python train.py --n_layer=12 --d_model=160 --n_head=2 --n_kv_head=1 --head_dim=64 --d_mlp=448 --vocab_size=4096 --activation="geglu" --norm="rmsnorm" --norm_place="pre" --norm_eps=1e-05 --positions="rope" --rope_base=10000.0 --rope_fraction=1.0 --qk_norm=true --attn_scale=0.134 --bias="none" --tie_embeddings=false --parallel_block=false --init="uniform" --init_std_qkv=0.0297 --init_std_o=0.00679 --init_std_up=0.0297 --init_std_down=0.00363 --optimizer="muon_variant" --lr=0.01 --lr_mult_o=3.0 --lr_mult_down=0.7 --beta1=0.95 --lr_head=0.00957 --warmup_steps=0 --schedule="wsd" --decay_fraction=0.355 --decay_shape="linear" --final_lr_fraction=0.1 --batch_tokens=65536 --seq_len=128 --doc_mask=true --train_tokens=248900000 --steps=3798 --dataset="wikipedia_en"
MLP neurons of a small language model. Each row is named by its layer, matrix (gate and up: input weights) and neuron, and shows model dimensions 0-159. Each number is 500 + 25 x the weight over its row's rms, rounded and kept within 0 to 999. Numbers have three digits each. A neuron's up and down rows have the sign that makes its largest values positive.
After each neuron's rows, "fires on" lists the tokens most often at its 100 highest values on Wikipedia text that the model never trained on; "fires in" lists the words (lower case) most often at its 100 highest values on Wikipedia text that the model never trained on.

L9.gate283:517538483534467461448476540483475535501509482517532513515469479516433545519483489503475508505514486470531544503474492489512480503485510522517519515490490492513503489523522490510515516519514467499515445512480500543542547473527495447508525491494468507541517510537456529494476494496498487480481509494491517485511498478513477497444514495478524527497555513550477498457465524522504523505525503533513480469536490519493530502430455505486531500490470472525489494519503474484467466503455483
L9.up283:480514474517537538526477458486518527486536483512523521522497520498471549489500554541500458553492451518500487500439524471493508489546498496511516515509490493515484485528541507511540523486487501477523534508503545472505511497469517462533472508520478452463516512501456462510497517487523490501489496497499478485509479511447516502468478527524545510520524509477440505461493496556478492483527530507497512536509506506515506470504472501534493502485544504434525465477487464514532515490501503
fires on: " was", " is", "'s", " had", "ve", "I"
fires in: "was", "is", "s", "had", "ve", "has"

L5.gate171:507503489518488549510481462499498480496545443439460504542518567495517486510477478495527466465467505471505501507501506500484513544506473487482559507473475527475488442445518535515551500491479483532499501502512491495510542513469529540525515497501466498472490514504496520490497507499501508502448486480493464487511475511515548516479505490498537506503534519473526509505490501525468487476502499530525520533494488509515443470525475479444458489520517486539529509544475500515495485533513473
L5.up171:580506485497484499471502493520503496480489541520503501505470485454525512490479456469494519477511451492517514501461524483536481497469496494539531527523520496463493505493488512500472517479520512504513516467542550483490523550521462496474540470514475495518528505446490536502548543483488489457525515488496489506534517503491511480536518505522511519501461503482552552483530486502491480507463541515493525519482500504494466505482498445484487492513518489516490445523521458448522522507454508
fires on: " It", " it", " that", " which", "It"
fires in: "it", "that", "which"

L4.gate114:498532509503515499508524492521488510515523548488508483502491491499496486462459507482522470490535542508520504456480474515490464537478476492522477521527562527504481495459497459492525502495489491537508508512469437531496503484527529485498501539517525454480476489532517499496472505421514495520494509462533456454484563540522534500505512479444506457558527485505491485485498531489496493498536502480512499494547495511513506470529502553491525490503489516480494488490483433485491511496499498
L4.up114:512518490509518488524501515473502489542453520472469484486481500472511521507496470502521507479532503486419544494504504495511478514489492494532451535562518506503496488535461486484498476501499514532523515530524520505495497539439492524499496486485513495510519508538569477528543509450501511507516518516473516506488494501497482485479501546493526526553541506509512495470478532510496508474496488502497507518515492556492547468547538540493507514496504502504502539504519469486514502426435495
fires on: " as", " The", "er", " with", "om", "ro"
fires in: "as", "the", "with"

L5.gate5:510485515473487491492477516543515466510501493474440488540504501500529509501490456521521489501508532465500500477475525523535464573541484516523518508501491556461494508473466467491511484471486446525517479480501478483519516477508460471502512526530470492533524509495485529455483449474481513494504463465478493512505501500485481521501538466497516534481525547519490508451517441545493517480529535476500502504491505535536487468494450465519472477469497496493511479490500493519505507481462462
L5.up5:476477526468484488463479511527559506532512466473476507536499510484538516515507527485511457532489484498487468532481532521539509522524462532518517510510476527485514517476502504491491476537507472492486450470518460531518495495495458485510505487506515485528480528467507537463482482476473502513536483556488466500525512521508543548477512554509482530475528466494519504472489459495456518487481453513454453516498465502542480505508487481534540483512536463511471495520527482501497491503465475
fires on: " have", " had", " has", " also", " having", "ve"
fires in: "have", "had", "has", "also", "having", "ve"

L7.gate399:506510477512538515497452544550467515486506488481511535492553504489538493512504477481497500532526498489538499546460514513500461489506513502493499488477459502505460500476488479482527535471507483528462509517525532453517515501486501501532499497473491491530487515500513480557506513472474524548496471447468514487531545496517493500525484521514481549494499512579507461514460492487485518528491450505430511484492520504520492493470498490533493490515563484491462539490485523493509483526476522
L7.up399:499490511510528481523451511511526443472524522471495526459471528498489480537493487457497483419479478501510533510453478501470486506497488458527534523512509492458504523526468491487508516513542463493487548521527507484527531519480483512505475492522497485466492488494520479539545490490498509475487498540492471525484503513461488476472523443524459513503473523517503513544500481491499509536472495495484499522533500480525497542524476564491520541524466505463512481543472503513475465511495520
fires on: " of", " two", " other", " several", "ther", " are"
fires in: "of", "other", "two", "several", "are"

L5.gate278:542479488515514493523502491459463504484496464472538495492531561493479476510502467490509466458501505515508447504494498488501502501556476463529543560498526503547462530496531492523516497515503496511528501457503489502465492483480551533467524517529492474508461488477492498497525524511491494517499540503511479495495492503513502523507519486483437512516517540566493560520506515514560469493535467523520533494517522490477541533535494482511517528492501502469514498498468482464509487529537487
L5.up278:510510519515491530465475508539495464499494502519521457525484522468483552524489454503521459495501492483532523507484450493498501477496456474487529483520528510531499498462498493484512513493488534475514527484514477529494520486458484451494491509531435508494491545542493490477536458510502527481496469468476500495496523490521433525538503519543501516473489528469541447493541518493502493511477507531484513476492491474483512489537483459496518499461491534493476496486456519494490473527435462
fires on: " the", "th", "'s"
fires in: "the", "s"

L2.gate286:456532495516523526501487509479545490520515516541467483511527517479512502580490481479559495534480483469456476512503489467481468455496525482496502533519455495469445528531476503493565521497469508483483450514463527490475484510533456497476464518524518486523484507542519484495516500508462466522495494510511512497502498530474490535478503452497496493526492552536488521468469487537476491485495472522506536519507537469502510474507519514497475515464499476536522488488503494481490507459512516
L2.up286:462471492478520470473430482507549504544504480454492523500508506488485516485515520500523464474495496493456532484467487472538500542531530568520482488514442498475503528547526506463490497482560500506502516472459468466521476505474507543457471494511467481485507496498495492491479484522547501487520496474508505484528476499471522492517497478486494539479517507494478464519501511548530496490524488494517512513481514498464425498528518470521516504504507519509506490471534484543458519513506519
fires on: " be", " became", "ly", " was", " also", "ially"
fires in: "be", "became", "was", "also"

L7.gate228:510484484478461538445499526479503472499483428508479567484489515485540460499485461499442489506559497519486485506515512519524515475452497514498507468468478504501533423496526493526476505498467523514521494457498467523471553480508486528530497524477483531497489470452528492463509463509496501520473490467522478524553509519487482531536518474490502513516495511521500496474516489466532503502490510494490494488546469490514471510486531547479474521496493513524539506492486493514518511482529496
L7.up228:454459520484529495495513507463494484491510503544527545492508530477517516514549482511476518511468514516500498475516524570515498507464511509488477525480511507540486527462489532479447516508496543534518497447500499516498525494481525474492505529455477509494532471466505510516480469508487494525498517502538537542537503487507474475545477490510487497511524548471489506463539475522498503536466487517487485444526495500448545511505518513478500494490453474499500456514520487505514526466560477
fires on: " in", " to", " of", " at", " into"
fires in: "in", "to", "of", "at", "into"

L7.gate347:509515445487516512511507452494440488477536500535457490495515514505490512495504483499494473484524451531504541575485488527509475512519522472543552504515509521468494510501504496504467507511549542462492486510503524498493478467533503466488509487509468491515499496487490549474530485495483479509500461576477452474512507536482497512484516466527509469521550490469535543487509500496503511502515501472532485521486489478492464468502486519487481481510509516544478535511449472466542470493514516
L7.up347:520506490535508485527472514486439490467513500508467501466511505483520528455484536494513494501505471498505486497484509469497513502449510477524488473504457486471502517450515481541521502525523493511496505502494509463512487498482516467504516490463502448551522521435482555528518455510466488482528489487476474500480478497486536513473504495482536462495463501473501563526485455500498519502511476484566521516525533500504489485458478502480467465532512506536536502520453503555540495512491498
fires on: " It", " which", " it", " that", " who", " film"
fires in: "it", "which", "that", "who", "film"

L9.gate387:498502519516506513525504501522498567525531520466509469547533468482521534542527499483483525503511473484516495501476488505553464456505536522525556501469505554515466489473529536480501494505509490503538491473447505499546541472506478511475494480535491531466492469493472536451478529489472500501509507484468475522484465502486451497475555511511530505523519510533470521498502546552494510528499509495479501556487528522514518472505473516525501497464498464521489504517510501491508468510473485
L9.up387:497529521493522498488448547534522516453511488502517468536485492515488547508534494465486492507529507496551501507495531478467456497505504550513532482520498528483518493501490503504474495512520513549524492492475455505514534491428494543478513483550473515544497481535518532531455510545526514532475516512493474528476499475469474511474499509468510483484500493539505550480527505488482522518462491478486533502483541483521486523525501498558517480514551478542466497503510518503472473491516511
fires on: " has", " had", " have", " be", " never", "ve"
fires in: "has", "had", "have", "be", "never", "ve"

L4.gate373:508543479534517491517481528485528486503483491500551527572530501465508505531468534531556493515491485454519493538482484479519526524512467512532498509524510477523474498511498495447459526473474493548504465515518503489468511494463516539492493509553519471459481499499510539493521464470468505486491473483452515471504507521496484504507486505513514460503513517479478541456479467533463523515460475504535499471481439512494494497488511480513506451531479493485494530530465480525510503528498489
L4.up373:510528515468473501491505540532499484471505541518497474508488505464535542486514460524502495488499499503540546464472517537516522492468516526516528503498511457484523456446526559480542518518458472478482492501533499480515459508501503470505498543505492498533501492469479535463471512538505516483508505522541512459465471494521515493476513505506522554548508485503494513481489456505482497537491513551492467531524499486505496561502476525531533517505482524509533516505513502528505451469477534
fires on: " of", "ast", "at", " two", " For"
fires in: "of", "two", "for", "ratings", "cast", "three"

L9.gate245:518483525536488480491453495549511504491488517514491493469478516483531511521491494468474487466516494462493510502470484496491462526471459490480539471501483527496488521454538506449504523537497524537525463511488490508538489478471469531543535471496487441555508514490523541452485473503517519501496533479497444504518475546474502527483517497545526523455484499478498483483478496495501503493536516464527525476472508526542487521512433524496503509545515476496510497530462485491534509504494516
L9.up245:518498517540502509529518519507518549529508459472509486499459525498489498538527496483493493529501520461515501500496510527493493455497495506523526523485516509482474518456531534534481507486487490506537467467496492464535484551507458539531541465529489447522478493453502544523503492470522480512554492475498475546499494537490501507484513483515473492482518515494512500530469519496462481496525542523563467518466537536498479458515459496514521546485456486521483489483509490535530479478488471
fires on: " they", " who", " had", " he", " They", " have"
fires in: "they", "who", "had", "he", "have"

L5.gate329:458526494513516505494461517491518479499496558519479509525512495478486465498460530495472509494492504457493527492492469481510470521543558466507549519568541532493508517532482500494509476498538482497466508481528506504523490483513516493511515500520523472502516506509461510515507498543482513483469483482489513461522505548460465505515515511534535456532478484484525481465503532527444514526452465493487478508475541495487494524511434533499491484448499478476527499486490540475472513530477513
L5.up329:497489508490494494510489518523527428446501498495496495521506481496513535495473498507486551518551494519506497532459504493491505438529489471509517491525478528505534468496460478512463533535526449453497502526492488477505506504495464493509542491569528495469502487515500490509521492507488517530490499524490524476488475498460500538492528486562471491500508522511560493505471519545447470533517535479499471470516469541487513476507507479533473474513498483500512453472515492498521549483524510
fires on: " became", " was", " is", "c"
fires in: "became", "was", "is", "also", "become", "it"

L4.gate179:490515503529507483467514523472516539495518524548527510505515481486517492519525479535501454467473456470527473545487475437452489506502520509473493466494495530493494504537537529502491490486519466523585482508497543503485476538541498529512466467507472526475531465473528516511493489478502504490503502507453502467484488504528538515500478476515513503535460498491467465492465538498494446478517502537490450541516522527480496463507510525495511496459491513527483472502483506535482481496525511
L4.up179:504510506485531560529469456517504528545529502540556498485480500506494498493478539450520501516481459503465476542506510499505511525478519486495521517490493490489491540471448473503486522534489489476532518467441529482539511487488479541449506485518509547502488510507501476492520530516530527516513483506522501504507485530492510514466494485467527525488493455480502511482508533541512536527519442497497487505495504475476492502497528541463466501464500443485453507512529534504465505528524455
fires on: " is", " are", " be", "ually"
fires in: "is", "are", "be"

L5.gate62:435447483492530496538454498438488492519503480536508472505512480525495493514471494480482535504514508508485524516463498457527478483526471492515488491489476498526458490536535515444485528482516530462476521502511501495490478487508511476486524528476485529509559509520546491531502511519482474471488485493495536479460502514495561497567483484500504503503531504511500527486477485506518497502507515457476526482537483503503498478472555472553479488474465497543556486480488485498517528489533500
L5.up62:480520486511499495459471496498512469537543558502528500473539528480526467494509501489469541465498461477513531457480479541499502469483508520511492477510479499481501533479454470493473483543450526531481489445534489493535515532519498538511482490493495455515476482477531500452533516477560471470517472492505489482505478494502466530477501518497524517490491503482532471491534512487475506522505517452538469548536501517519481460485512542508465491498520503498434499506512499533497502503517502
fires on: " of", " at", " then", "u", " as", " became"
fires in: "of", "at", "then", "as", "became"

L5.gate164:502531519507501516520523432503450459473491467504499524489485494490527512450512484506484475511513506478535499496469464470468472467523462481484514507526521482535471490472511508529509511511522471555515502491488548504501468479471521471512493539492463473508458516474474507509469503458496532506532562506510505521431496525499494515510498466500497498496516444522477510526468473491514440486507520468546492519565483499506509503544506509468487494452498499494490506504522526533532499524513482
L5.up164:546486528517527496502492520498466542531533492486477476470481528508459511497489474510501534483487486478493467477551525529540529511542493470528512503464496538488510533506488547503447491485496517524482439527513500495492507563508502518478506480515533458473491478524491481484518489524507518506519512481494471466487454468497543500467498521472516516488514471496530437496494571472470450479532490522497518510480512496424494503485479487486496467493514532545498497478490505500504487505509526
fires on: " the"
fires in: "the"

L5.gate383:517507471510522460503488466455526514514511497523538509501543482517491465497478456470469540490508509494481496482503486467491435480515528517510525489484517494484490527491534453520491485510501494499525513545476471551476492499463494516509460491518495544457478498493464526492509515498515432513514513523483450490530477530535521506490518533498482501493500502536547519505502511511543489498511536482496477478539502552496504480425504527481472477485477498560482494486484480493493565508536490
L5.up383:491551475477458500465477490451480496533483505572515509486504475529499477469440538466505509514497471505461501519429493488536485511480526497528499480551459489521529478520488559506512507480474500489484489505489524489488516498543476508569470504482481473505521492489491492498501514522520543494497491531509489504497517541504501470459481479514535541503507490514504510452498487517504507512528508491476466511485490504507523539517462511537492510523455526488509558535539524478482475520488527
fires on: " at", " At", "At", "rom"
fires in: "at", "from"

L5.gate307:488461453520479471528523519533458507504513472507527509514518518476507453502495474471466474500523486520509515492474484473516432451553493482464500538502501539495486540484495523500491509504513476492479491476532468510512471489523516470503524494496492519498490464517463482476457457522480528505509518507488478487485493485514511478508471500513511535529512483514463468431456510463541493484477519484475525508523541502497469494429503507571518532493460486527498511484464521539525501499493507
L5.up307:492507463463487481514437513510508467498483499521474512519527537438480510513476525493489533491471468503487522544512480482478520489517479455497533557524473464503523494545528493500496562502470479499526512539495504482511514516486532475498516517495522504515477488522482458496487475553469526481463487467487483507462513512519518546505496534526486503503499452522493485538512493461466503516515496507504476528486503521490506463540519488531512480485460559480480554539496536486507449523486495
fires on: "'s", "s", "our", "is", " his", " the"
fires in: "s", "his", "your", "the"

L7.gate239:534494484493463479479498534495465476503524480544471470494491501474510545487522485492510489521473509512460472538509498541507505514503523525514508476477512484445512517539557473478496516482517474521462490539484506490463506568514510554525523509497505492524477494482530521451478512492527517474512527517520465476492537507503499531482532517507520511519491492512481523480521502501493468527515500484509536488504468497483485525452489525498471528558509462526467474466548575448499495531490508
L7.up239:518489507554483498474450497523458487507513473505497481493461486510512550516502482498497436538478470468450483506485513482500469517498506524490512485489491546457491521525520506482528484480501501507476460509447529481469466522487487538463518502495476471514460487521491522474483494511495514460551470481467464512505498508540528557480503506506512459517503497513458536485508472564502508540494490503518509515479489519507451450504497508477471475490515478544488482465524548492519495503499460
fires on: " to", " would", " not", " could", " also", " can"
fires in: "to", "would", "not", "could", "also", "can"

L7.gate266:473563455470501467509512490531522506477526473502485491513540512518482483551464511512514472498540454513522539549481508503507509470538552436508512502519506481504482494530510561482495531493468444555518487522511514513499487517460512506502531516523487454488517493537535520524507537485490463538507486544458473495528502534512548506509498486539529490498513494476531501475480532530502503463482505517482472477488516496483526518503504533487490491513469521513462522504497509489497545517524512
L7.up266:474466451550488486448471500536505475512503543529482511505532457516528509492528492502504500537550523480507459522504478450490518480518481529416470505508501487491508491496522496479490463483470490499500484508488477477471487488483466490489513505512485561509518483493488466496532504557482523467486473465454522502475464509516505488531522516468530499455511504512445469470495471511483516534530529506491481522492500481518462530521453536492525516462511511512519491502472499481476547507499493
fires on: " are", " is", " was", " were"
fires in: "are", "is", "was", "were"

L9.gate135:496524512514496559482493465491496494488533488505493500508507545509489508519502523437495495444529494522552502506500493535489515520507529459470543550480550481506491503529535507478482506521527516512493468478445536519447501507473480557539503491512541513497452475504520514535494454496539501492500516506501475519512476510481511521485491451514537486450523463478517534490548501513485519491482522513514484512507444516562490518482479490483517479501519481496501460498491503507470499463512466
L9.up135:487491484479469504487425510540503478472524473499531528534501533462509547498490449485511461545491519517508481475464502517491498473514472496477474555521492514503536497485518502462498486511527509489508454475497508471538515516525536462483507505549503478514494506476521470505450483516490504518413467500505519526521511502445524526519498474443499481478516555465504496502543475475483527514497508497510518464510471512501527471488496486498523494509493498443475468494498516515494496480474485
fires on: " had", " wh", " has", " he", " st", " have"
fires in: "had", "has", "whom", "he", "have", "not"

L7.gate168:493521499441509514492498455467454463479488519492546510480544495548511489487487466529514478493479468486538484483486558521522494485481474527505514488523499511460489496523492502514533484501522476514442498490518476502495505472491492470532485468505443480443497518481517534487475484514522455459523521478523473462526552510481486513525499517496480564503520528483497521511477495473479536514485484500508487484517510527472524463527507560502497447495463488500459529474518494498522490539506506
L7.up168:524479468518506520504543524473488480494491511480520501481551476522490487466533487479513523544488543523521545488494476512510493486470522517490511507516452497484459499512467536509488464490509544459454545535520513481490513506478480480510530476447544499503491490514531524502523471499517508494499505447489539501471508495500448499526482567495482526499508513477516511525502488489498522490486505479457542468511484533516532452514491544502505481481503515488514466498509466592524532511508517
fires on: " by", " to", "ant", "uke", " of", "n"
fires in: "by", "to", "duke", "of", "vietnam"

L7.gate113:466454461517517500472482485476490530536509436543504452523517508501504486513527473465529500467543491479489512481486484514520474531502521492522508517500462529510471512526470506457489485484548535513494509459509465546455460480537516496487481510490488507535484474533516535497489494475538503512506505502484505490544469486476531508497481443495484474501526471481479504471482505475485514539480518478425500501520474502542482493488555465535487524490510486474497505480462512542496524512531521
L7.up113:473499475519510496522488500515499475528483514480515498485495505491495478491525517428460483567468475503528527499481523510508491485484477543470486446492486465514515513479556442509510515501515495506441490486500535485517472505479525523546489480508511500480504519546551436497501545509484448503523446517504487475517498504474476502527525518508479529501515499479515519492516552542506518524505496502474450533523508495479497484515535517503514468474450533466498453522515502486487487477473490
fires on: " became", " as", " was", " began", "anted"
fires in: "became", "as", "was", "began"

L9.gate140:472530538499492494520513534459475478525514505485536522471495508490501536520489532504452505474513514474508530523497546509539506477502520497494490509492463493500508455510524490485466508497515487524493472517498498478525529538492540508484520560467511555521501536457540537547507521453478474490477429510476471477512491481447530551487537477509476520513537504557479480532501494487483493470480503487474470500515495507555493488508501484496507504488515497520532525517491562523514464515506496
L9.up140:464506479502534444476530535481507500509506483503525489503511536488515495518529496486454508499505450495511499519504508500460532497495520512541511541492466531498506446469481515490480468488542505525506538489503505537451504526512526505484506512529507489495540549486459522502468466507466539501541466500539492488468468490547506500507533523511531503493537505555508523498511521554498522517478462521496520450539505466557523569525495491486497502492509528497535481504494495452492496522498502
fires on: " several", " of", " two", " many", " various"
fires in: "several", "of", "two", "many", "various"

L5.gate300:513541525514498506507489509513518512506521505455484485481531514477464466406458457516511525473503530470508486522493498446493489490508476463475502515515501502498480484519478513448502500464494486515486511515515519465523522488481483486518506487495513473554437525524518494501507504484502523519490480476476483486506532515494469547524555503486506522502462536522484493507461496532510501473529523528498496503521468485495492552530487508493522514453536512497481536478406499467516485514522524
L5.up300:533534478468516483461490494475476480467490466486476509510522525503478494514540503540498476472510536476532483465462494509490497521529446501561488530521504534498450436520489499529488503513464488492509469489554466470504482506495512502491514532529518522477476547516466486469489474475521512482523537510492490517529523520488494539513499515470499510474540538508504508502516505457484517485524503529489488463511481465531516508501510517474517547497535442502553546488466508517479457523493522
fires on: " of", " are", "al", "ing"
fires in: "of", "are", "several"

L4.gate382:519516496501457535481496488472500506460508491499479497494484486496511507531494462445533461511520440482462498502497514498515454524498495485490520465495523475487470532491545475500515486470527472513481492517476454540476488528489506516497539459541503485486479510519469528499471457506510456521526493459508476502499487521491464531469560552511494475552523527511487482531497451533483479472473475498483522520526498499494464491479523500508481498522523533534502434487515526480516511470479450
L4.up382:542472480529510494499488483500513514470496508500524492520556492463504460501469459525501505530514470497490518524511485517499475508514458515480496500478518553465477506468549492512472438502483509489521473475511527503450503524481519552506489532502499511472502515488464490481486514463514465493524524491555504473502515492513545568501510477487529507545482483506419509485495506550480501525496473484481488549549459504487479494508492517487502446488525481498460505488508531477491526508532473
fires on: " to", " not"
fires in: "to", "not"

L7.gate100:492500492519489490473508488452487536487532470495526473518540549485533523501454465490516507506499488469497459473502473496528482489468503479507485522452471529488534541486487499488497539464518499518443469545495493471513520521497494546468479512523481540494515483492573491471494498462511499502493475527497504490522523502503530534538532492566507478479464530517509433482492501480517548517505519500437496538515479488526513460492500531483501498498485499505502515525503527482481453479528510
L7.up100:500493473489513489473519509516536475470504451507463481479470511527526482445491473474490510500509504497521476513508534522454501500495523505529509538504567495489499483484483506487500466469493528495506487488485460489467467453543540506528460496471498526539477462531522544479549508533478512483518471532497476517519513526460489439536508488474492519527521467496495514495547477507485548559497519500490522510455498539511491549516522494486497485490495501489538507498492432508486535497494503
fires on: " as", " became", " c"
fires in: "as", "became"

L9.gate202:511521494513504474504526491515500466506490500496492495495520479518456506493527512476547513517546473481487536527495493446476496531544467546494529499513515501527502498459550496501448466516489520495460505530516441507438503502477479487477497544498506557487501518483472498450510484519500522491513497499480542475457495521503526501565529510477479505475484463475493544472497499520478461444494525486513531520537494473523529531478452493503515510463513505467504462524504516501524527513483479
L9.up202:492454489509490464478486479498521509501504498491544503484478553498503518485516466517483471520524497483497513463486478494520488478490493502495492513559464487493506514509489444527496435506497517502453511479490501480492474455456467450521477517503554520467501486461497473494490414454519489480517489489470518491463496465472526512525522491512524506488524495497485468579498505501482499535483488492496452519499450510509502529473521500522506496464535487505485475505563492513473508522472477
fires on: " after", " After", "ed", " reported", " of", "ollowing"
fires in: "after", "of", "following", "on", "reported"

L7.gate391:481507483507497518448487541486498514492533495496489477531518512512474509489514506481489455484518534509481480498501498515491537488466541527521519549543544504489460490516530479488487492499472510517487485514494481528499454517508499494493482506544525490507540507503473509521488490555431483535501501498524490442497426505515468485504525511509524479554484529514479507513477558518510506538500507498514471481528535433467512467456466513525520517516518479471490462508488501443470502516484516
L7.up391:505506479531514489515507515526554516530508465449486514510494543547567509499489492482451477533517502487547501487505499454480516489429504497466484442521466520489562492492491529491501504514516502481528489491507491481524514492469483456501476457487496503458510433485520465504581528491506528487470473459523469492508472493481496526483538512488489515491499510492525519508503515497504520503528505535490453539495504511520504507529504476510515476500492492508497451456495480537485491490510524
fires on: " began", " was", " According", "ue", " started", " is"
fires in: "began", "was", "according", "started", "is", "continue"

L4.gate379:462515475482549456518554482496510490508534500510525501469496454473516523499507512536491503468482501497536493466475493470487525503539537528522490462522486469505460520512486498468480495530466499495532556502484521535507498491472498483467502516476513532543482506517480464506509476464531531507459542494473511480449467521491493495479566494482516512473498514507542457524509514493491494485491518478492483481525528475495518519516502539528512534471480454495487525527437523457518523460481476
L4.up379:487520470537496504512486498536524495506529530504516482482455515437488496534498516534537482525510496493536458525494521524534513543508470526472493480516459537504453508506509505532471496483486571517473493545511485528504496498541441494488475533488517453508494496484533432525538516472509562472527534450490471490504477482500491517512492481525512521526505494514490481526487482513461472479520513477512517496561510486497500469488486484511507482468509480496518505504455528505537468494507486
fires on: " by", " of", "e", " with", " after", " to"
fires in: "by", "of", "grande", "with", "after", "to"

L7.gate201:491513527485513507494517494478466471480476494535482497485546488520459507523509463507492459522507521470515530509516521447541514483559529482479472482534540481517515476507531515493488480473482461483496477505435509484489460525497525512464520470501514542499512480474474529524490441502459515488520483464486523485490511502496568465478496487517472475497491486473473495480517499522516532498525517512483499506560475509520480482532453454527526451480486494482503481491499456527502540501541520
L7.up201:475506477473493500463528543509489489498501494544503502516542498507478508519490492511499490452500496452523498524493491510473551500522488468506543512566513520465499469471531517506448534518515523476494501520467519471521479500506453518452488477522503504542514524497502490505466523533489448500553496511479542486477493483459497455454501442484483506538490548494461493494460515510493510458503488532505509509469493520484448469483462454515504532497495525513493487518477523499452527495502489
fires on: " is", " has", "s"
fires in: "is", "has", "turns"

L7.gate204:487545464512476496458456491520492496533506485522495518484529484494508475478547522479519477522532506510522491472497466540528501534489492515509528482506504503528483505473494480448520493567497510498532512503540505480505465471487487499466483497497543482488470514514511526503481478478452580516460515465532516524543496485478515489464484521497524533482484569492467521489527503506546525488516501483541448508495520481525491521512514541462540514494534491459482458497467520512494490489489482
L7.up204:503485439498491493419497483488532504509520482490416527468539491521512507490492473441499511521513485522486461519494476460517483504490494563505523529535445498508479525527468469481538510511464453494496490497477461515502465486446479515478498525505509500499448487454498454518473489474500506513504487496512498490506499462459538508515504538518487514503473476521505526514500493478526494512516486518474459500524511525491474504515511456502523529526494538543490507491493521516484480480475466
fires on: " of", "p"
fires in: "of", "40p"

L7.gate38:473497499523444491455485507537454516507511495480458543481463473491540484528555489513536544522560519486542518492522514513464433485507499466531529527497519496497434516515534524459496454521488477507524496477535518518483478510462520496500496498519481514508533528511492501511526457518484506521477532488481511519496487536460465448482501508505519530537484531485513496481521501513471471493489535519466463506507512485530521514502486489509484525491510525522496496520486497523458472503497544
L7.up38:491499460488514504490495486506488481504486514514537509500468455482534498533513523524531495521545470490507466508486497492530481463538481490520492506487489482512462511482506501428528459499516512544530505489555504517486503517487497496436527560473495505429502465487495483511526484480482527478471494510505442519507565488525501483494502485532524515461518535558468482481475484517477503472531490477494474478555486511497494518515539486502482526480544509514482513516471534493482461472494502
fires on: " of", "ent", " or", " than"
fires in: "of", "spent", "or", "than"

L5.gate44:512510479485497486482505494481508499518476523511524519476503465467468459504434472470522481542477501466474497486490440483499518498495475478535534493536463489484514476475561521507520512510494492491542485497533519465514495517470499486474527490476483475482525483451520504508481514513497466543447488483510543460506536560512513481510519515461508510494506496497554497500497465546489513506555489528470526472478474446496485506519530470513531493522477506457484527505476538514543513491512524
L5.up44:514476461513470490450553488472466497476470513475564493539518484503489515513524500495505540465493492485544503499499485511492484493527473482476515506492517428506521490463507481468484527501507514495491500524515500512425479490467496499484518493490449493497483522464524477521478484471493516524493505511505493510462523524486498482502533509479503533514487500556500518524545460507503502501506520503526505498513513519540507539517485505448490551531526510570493483497473428468472500519451493
fires on: " of", " near", " at", " above"
fires in: "of", "near", "at", "above"